{"n_layer": 23, "d_model": 192, "n_head": 3, "n_kv_head": 3, "head_dim": 64, "d_mlp": 768, "vocab_size": 8192, "activation": "tanh_gelu", "norm": "layernorm", "norm_place": "pre", "norm_eps": 1e-05, "positions": "learned", "qk_norm": false, "attn_scale": 0.125, "bias": "all", "tie_embeddings": true, "parallel_block": false, "init": "normal", "init_std_qkv": 0.0236, "init_std_o": 0.00348, "init_std_up": 0.0236, "init_std_down": 0.00348, "optimizer": "adamw", "lr": 0.00251, "beta1": 0.95, "beta2": 0.98, "weight_decay": 0.13, "lr_head": 0.0074, "grad_clip": 2.0, "warmup_steps": 383, "schedule": "cos", "final_lr_fraction": 0.0, "batch_tokens": 131072, "seq_len": 256, "doc_mask": true, "train_tokens": 728700000, "steps": 5560, "dataset": "wikipedia_en"}
MLP neurons of a small language model. Each row is named by its layer, matrix (up: input weights; down: output weights) and neuron, and shows model dimensions 48-111. Each number is 50 + 10 x the weight over its row's rms, rounded and kept within 0 to 99.
After each neuron's rows, "fires after" lists the tokens most often just before its 100 highest values on Wikipedia text that the model never trained on.

L10.up341:54 54 45 60 57 67 44 51 49 51 52 34 43 58 67 32 34 55 27 54 38 55 48 68 64 42 46 36 34 48 45 47 50 50 35 52 65 41 46 47 36 56 60 54 52 46 51 47 48 51 48 52 31 48 42 56 43 55 56 57 53 58 57 53
L10.down341:61 49 55 52 53 53 44 48 63 46 58 45 40 59 50 51 61 42 48 42 41 64 36 51 55 55 64 38 56 44 51 57 59 52 43 59 41 33 45 65 41 43 21 59 33 50 60 54 50 33 72 50 41 56 41 43 46 52 65 44 60 53 39 58
fires after: " |", " (", "–", ".", " unable"

L4.up574:53 65 42 44 51 34 50 52 49 40 54 51 36 40 76 38 39 68 48 51 54 53 52 37 48 43 46 42 68 58 54 62 38 74 45 41 35 50 51 48 56 44 61 51 62 54 43 52 53 65 53 56 33 48 54 53 45 57 64 67 66 66 48 62
L4.down574:67 40 46 39 60 53 65 50 43 64 61 51 53 61 51 46 61 55 55 46 35 56 48 22 56 51 38 33 37 60 38 60 41 31 69 47 48 45 17 42 52 50 52 52 50 52 64 51 47 47 53 58 44 49 50 67 56 64 45 54 24 29 49 46
fires after: " |", "|", ";", ".", " 5"

L16.up658:43 47 53 74 61 62 64 54 62 55 56 55 62 60 50 57 49 51 63 54 25 61 56 48 56 65 58 48 48 52 35 56 40 50 44 65 51 67 45 54 60 45 62 45 33 37 39 45 45 45 62 50 49 40 44 51 74 35 37 61 40 31 48 54
L16.down658:33 53 63 60 48 43 39 42 48 27 56 66 61 56 45 34 49 51 36 59 60 58 67 64 55 53 42 63 66 49 56 50 51 44 53 40 51 44 43 38 56 47 42 57 62 49 43 45 39 36 51 55 58 58 53 62 27 46 56 38 45 42 55 48
fires after: " |", ";", "B", "G", "RA", "O"

L4.up757:44 45 68 59 39 56 56 23 54 46 33 51 48 42 61 41 46 51 67 42 43 51 76 69 67 52 57 61 50 47 54 59 56 56 33 60 36 41 51 64 56 77 52 36 40 51 56 41 45 60 59 56 43 47 46 49 59 70 55 57 52 50 49 51
L4.down757:70 47 39 52 41 37 55 51 53 52 53 57 41 67 47 61 28 54 41 39 55 59 36 52 57 40 43 22 39 45 42 58 29 61 64 52 41 44 30 45 62 37 59 40 57 61 50 71 65 55 59 56 57 46 49 45 32 41 37 54 49 41 55 53
fires after: " the", " on", " of", " Billboard", " a", " Hot"

L7.up441:53 44 39 44 48 52 56 64 54 41 58 54 58 36 52 51 33 40 70 61 49 57 35 63 42 44 44 42 60 43 48 46 56 42 48 45 49 52 47 65 53 38 53 36 46 43 63 40 44 37 49 58 28 26 45 70 64 53 54 52 18 59 53 63
L7.down441:67 53 65 53 44 56 72 52 53 37 60 33 58 71 43 45 45 53 60 40 58 60 54 30 65 80 70 39 42 49 58 58 41 60 53 41 50 55 40 44 66 44 55 51 55 42 48 42 40 46 52 37 48 41 45 49 22 44 48 62 65 49 57 56
fires after: " the", " |", " pos"

L14.up665:39 56 51 55 63 48 62 47 52 59 48 66 54 32 46 49 46 55 62 30 37 42 64 58 66 55 82 42 49 42 52 55 47 62 44 47 48 55 45 54 40 55 57 52 53 40 53 29 44 53 49 59 46 44 42 68 45 60 53 52 59 46 47 67
L14.down665:60 37 43 46 73 52 46 49 52 51 50 45 64 54 70 31 64 58 55 51 37 51 29 49 59 60 44 59 52 47 43 53 72 51 62 57 56 46 46 53 40 51 39 45 44 50 38 48 58 61 51 45 32 61 75 40 56 48 39 40 49 61 42 67
fires after: ",", " |", " (", ";", "|", ":"

L4.up250:54 57 61 61 66 34 59 63 49 43 61 44 41 37 73 48 62 63 53 43 55 61 43 50 60 47 70 51 51 39 52 58 28 47 45 58 29 66 42 46 53 55 54 52 43 48 46 47 48 55 56 25 31 60 42 52 38 57 54 60 54 52 27 56
L4.down250:68 59 44 59 50 30 49 48 39 46 47 50 42 38 55 43 66 50 66 64 54 52 40 59 64 53 49 49 58 66 28 46 58 45 37 35 45 39 44 61 56 53 49 59 43 63 60 31 46 46 56 57 50 51 49 39 66 61 40 48 31 47 40 67
fires after: ";", " |", " —", " 3", " 8"

L6.up13:37 56 61 70 53 51 66 70 52 41 53 46 45 40 71 41 42 69 38 43 59 30 49 45 53 39 68 41 56 53 70 54 33 54 58 51 41 64 47 42 49 45 50 38 57 44 44 53 65 52 54 41 31 60 41 41 54 55 59 56 58 59 58 41
L6.down13:51 55 39 39 36 38 47 48 37 45 46 31 65 43 44 66 44 40 62 47 46 57 63 58 65 61 48 41 53 70 38 43 56 59 42 30 49 42 34 55 52 31 61 51 48 44 50 44 53 51 68 49 55 58 57 41 47 57 56 49 51 37 52 57
fires after: ".", " |", ")", ";", ":"

L7.up399:46 54 65 62 52 42 54 56 53 43 61 43 37 41 69 59 44 79 44 38 63 52 61 40 46 37 53 69 65 60 46 64 26 49 62 34 48 49 45 56 52 46 55 39 30 44 40 53 53 52 30 56 50 42 42 55 39 52 68 65 62 64 55 42
L7.down399:54 52 21 40 43 48 31 42 49 45 53 55 51 35 68 60 57 54 55 44 60 50 43 55 46 56 59 77 51 62 46 51 36 68 49 57 59 52 51 50 44 42 67 43 51 46 52 37 42 54 60 50 35 62 40 55 46 45 41 59 45 39 73 56
fires after: " at", " in", " |", " on", "|", "\n"

L13.up378:33 80 37 47 71 49 64 61 59 57 53 57 45 64 44 32 50 40 59 40 40 72 60 55 61 55 61 39 52 46 52 56 54 39 40 48 52 53 49 64 47 61 55 54 39 46 42 44 42 59 47 35 54 52 53 60 39 52 55 72 59 52 60 50
L13.down378:48 44 53 63 41 42 45 56 43 35 53 51 67 57 55 45 40 66 64 70 56 51 36 44 65 53 48 61 48 47 47 40 44 48 56 49 48 62 23 52 47 59 45 62 62 40 49 54 47 55 57 51 34 36 35 48 49 46 53 25 55 29 39 54
fires after: " |", ";", ",", " women", " men", "s"

L9.up434:49 60 46 47 57 43 45 74 54 32 45 30 44 51 77 31 49 48 43 43 39 53 60 33 41 47 51 36 53 48 53 41 31 70 57 23 56 37 41 53 45 50 50 45 46 35 44 50 50 57 39 51 54 61 50 60 47 45 55 54 73 56 53 59
L9.down434:46 67 53 47 46 39 40 31 47 65 39 50 62 41 62 50 50 36 45 60 42 64 59 62 58 37 50 53 64 47 38 53 43 53 49 56 51 44 46 39 54 35 50 55 37 43 48 58 47 30 44 66 38 46 60 55 47 39 48 55 53 58 28 64
fires after: "|", " |", "1", " April"

L13.up599:46 41 53 57 55 61 60 45 54 41 68 40 59 43 64 68 45 65 59 32 68 36 55 55 42 68 47 53 69 50 69 50 46 53 32 45 63 50 48 41 59 63 50 36 53 56 47 63 58 47 35 79 44 56 43 61 71 61 47 58 51 56 60 39
L13.down599:51 58 52 36 25 58 40 60 56 70 48 49 52 37 46 43 43 40 52 62 53 46 37 68 49 50 49 54 71 38 57 51 35 49 53 45 51 56 55 45 37 65 48 38 56 44 54 43 50 52 36 43 54 53 53 63 30 58 55 50 52 38 61 46
fires after: " at", " the", "S", " At", " age"

L9.up36:41 73 46 49 44 54 51 48 65 57 40 55 32 56 54 44 41 59 47 58 46 62 64 64 71 49 49 31 55 55 57 57 33 49 43 44 48 60 47 51 42 45 68 65 52 38 35 38 50 64 68 63 58 31 51 38 42 48 50 66 55 54 42 65
L9.down36:57 46 42 55 74 40 61 59 69 42 74 54 48 52 44 48 61 53 46 59 36 39 64 41 33 49 56 33 54 44 35 53 51 49 58 50 53 42 48 37 47 45 43 54 68 39 50 46 61 43 73 34 50 48 35 50 33 49 48 57 47 65 62 64
fires after: " |", ".", "'"

L16.up240:44 45 62 61 55 66 46 52 60 44 51 42 69 44 63 40 55 73 50 35 39 42 40 40 59 35 62 59 57 69 52 66 40 59 62 50 49 75 42 55 47 51 45 48 40 58 73 65 54 52 47 57 45 48 36 54 56 61 72 46 60 51 52 34
L16.down240:66 60 49 42 47 62 60 46 47 39 61 44 48 48 39 63 34 35 35 56 39 42 56 56 35 32 58 58 57 59 46 24 40 55 38 56 52 39 60 42 52 32 54 38 25 59 49 38 49 56 46 58 69 57 46 63 55 51 43 68 36 61 54 75
fires after: "=", " the", " (", " an"

L9.up226:55 39 67 74 54 57 44 49 51 39 51 40 50 38 71 46 46 66 69 46 60 41 48 53 57 48 57 52 70 59 38 58 43 53 39 56 62 48 48 45 49 69 43 42 49 63 50 31 43 50 37 46 58 35 42 52 48 68 46 54 58 57 58 52
L9.down226:60 52 33 55 44 53 47 36 56 55 49 62 56 59 34 48 53 55 45 62 47 35 56 48 52 54 45 54 38 50 62 40 41 54 42 53 64 54 66 40 65 53 38 41 54 47 36 48 44 55 60 46 30 44 65 56 50 38 58 58 27 47 43 39
fires after: "\n", " (", "[", " the", "|"

L11.up105:52 55 42 80 58 32 50 77 52 48 51 39 39 59 67 46 56 62 55 29 57 53 49 59 63 40 44 45 40 30 46 53 40 50 38 44 61 58 50 46 27 62 48 57 56 52 48 43 56 46 38 46 29 47 26 39 56 48 55 59 49 62 58 53
L11.down105:57 47 47 38 32 53 41 43 47 52 58 60 48 50 54 57 45 46 58 60 18 35 56 35 47 59 64 44 66 63 54 55 49 58 70 55 49 47 60 63 52 36 47 46 48 43 32 52 44 65 47 43 56 48 71 53 31 41 58 32 57 43 53 43
fires after: ".", " |", " and", " (", ","

L7.up573:62 42 50 51 55 46 51 43 58 50 58 41 45 30 60 53 49 37 63 59 57 44 60 53 58 57 54 43 89 55 59 41 64 43 46 55 51 42 43 65 43 50 48 36 48 54 44 42 38 59 38 47 40 59 42 45 44 65 47 42 32 55 44 69
L7.down573:52 43 53 42 44 62 58 17 56 55 66 55 46 61 47 53 42 50 58 64 38 58 59 53 32 52 62 40 31 52 64 53 39 25 40 70 60 46 47 53 42 41 70 50 36 48 58 48 42 45 45 56 52 51 45 39 40 50 60 54 61 57 40 54
fires after: " the", " People"

L16.up430:36 41 44 78 44 59 49 61 68 45 56 49 50 47 56 44 55 56 54 48 69 58 23 50 54 58 68 67 64 62 52 55 50 72 57 50 43 68 45 55 58 71 46 59 53 53 64 44 62 48 36 52 39 42 19 62 49 58 40 51 48 66 33 56
L16.down430:67 50 61 34 59 50 53 56 37 53 62 49 67 58 62 56 66 44 41 56 34 24 71 41 44 50 56 43 52 54 44 38 54 46 52 39 50 46 52 47 44 39 49 43 41 51 33 57 48 50 50 43 45 46 88 59 38 41 36 44 37 56 61 63
fires after: "=", ":", " (", " |", "{", " ="

L13.up719:41 72 62 46 53 41 49 26 56 61 62 61 44 56 36 59 44 47 59 45 43 36 43 68 47 51 43 46 49 50 52 50 51 59 40 64 53 71 47 65 58 47 68 50 45 50 40 37 35 65 59 60 44 53 45 48 51 50 38 57 50 56 48 46
L13.down719:37 50 55 42 53 39 46 51 57 26 44 53 59 41 62 40 41 31 63 73 53 49 37 54 67 46 41 58 48 47 38 35 52 49 40 37 63 33 44 52 47 50 58 60 54 59 62 59 50 44 45 48 44 37 17 38 44 50 29 41 44 34 48 49
fires after: " |", "|", ";"

L9.up295:58 40 38 65 49 50 44 57 48 45 50 40 61 44 58 45 58 62 54 46 52 39 54 61 71 34 39 44 58 42 57 66 42 42 33 48 46 62 47 47 32 67 44 28 59 46 52 47 47 49 43 55 55 35 46 42 44 65 51 54 48 75 48 51
L9.down295:36 39 42 48 72 38 50 40 45 54 57 49 52 52 51 38 31 49 51 63 54 71 48 54 38 42 73 39 61 55 54 52 60 34 51 68 51 36 53 64 55 57 50 51 33 42 56 37 42 67 57 53 62 60 60 51 58 31 51 68 54 34 39 42
fires after: " the", ".", " The", " which"

L5.up354:45 30 53 53 52 62 53 60 51 43 63 42 49 63 53 63 35 57 61 38 69 30 50 70 68 57 56 57 57 35 63 48 40 57 49 51 37 59 39 51 51 66 47 42 54 54 43 47 48 55 27 64 52 31 43 56 46 64 48 47 42 48 41 44
L5.down354:47 64 45 56 35 51 63 54 44 53 50 46 37 51 51 52 33 52 61 67 50 61 33 39 49 63 40 62 50 43 29 52 55 47 52 43 62 60 45 43 36 61 53 56 53 59 50 51 58 48 58 64 51 56 41 41 46 33 59 52 58 35 58 42
fires after: " the", "|", "-", " a", ":", " at"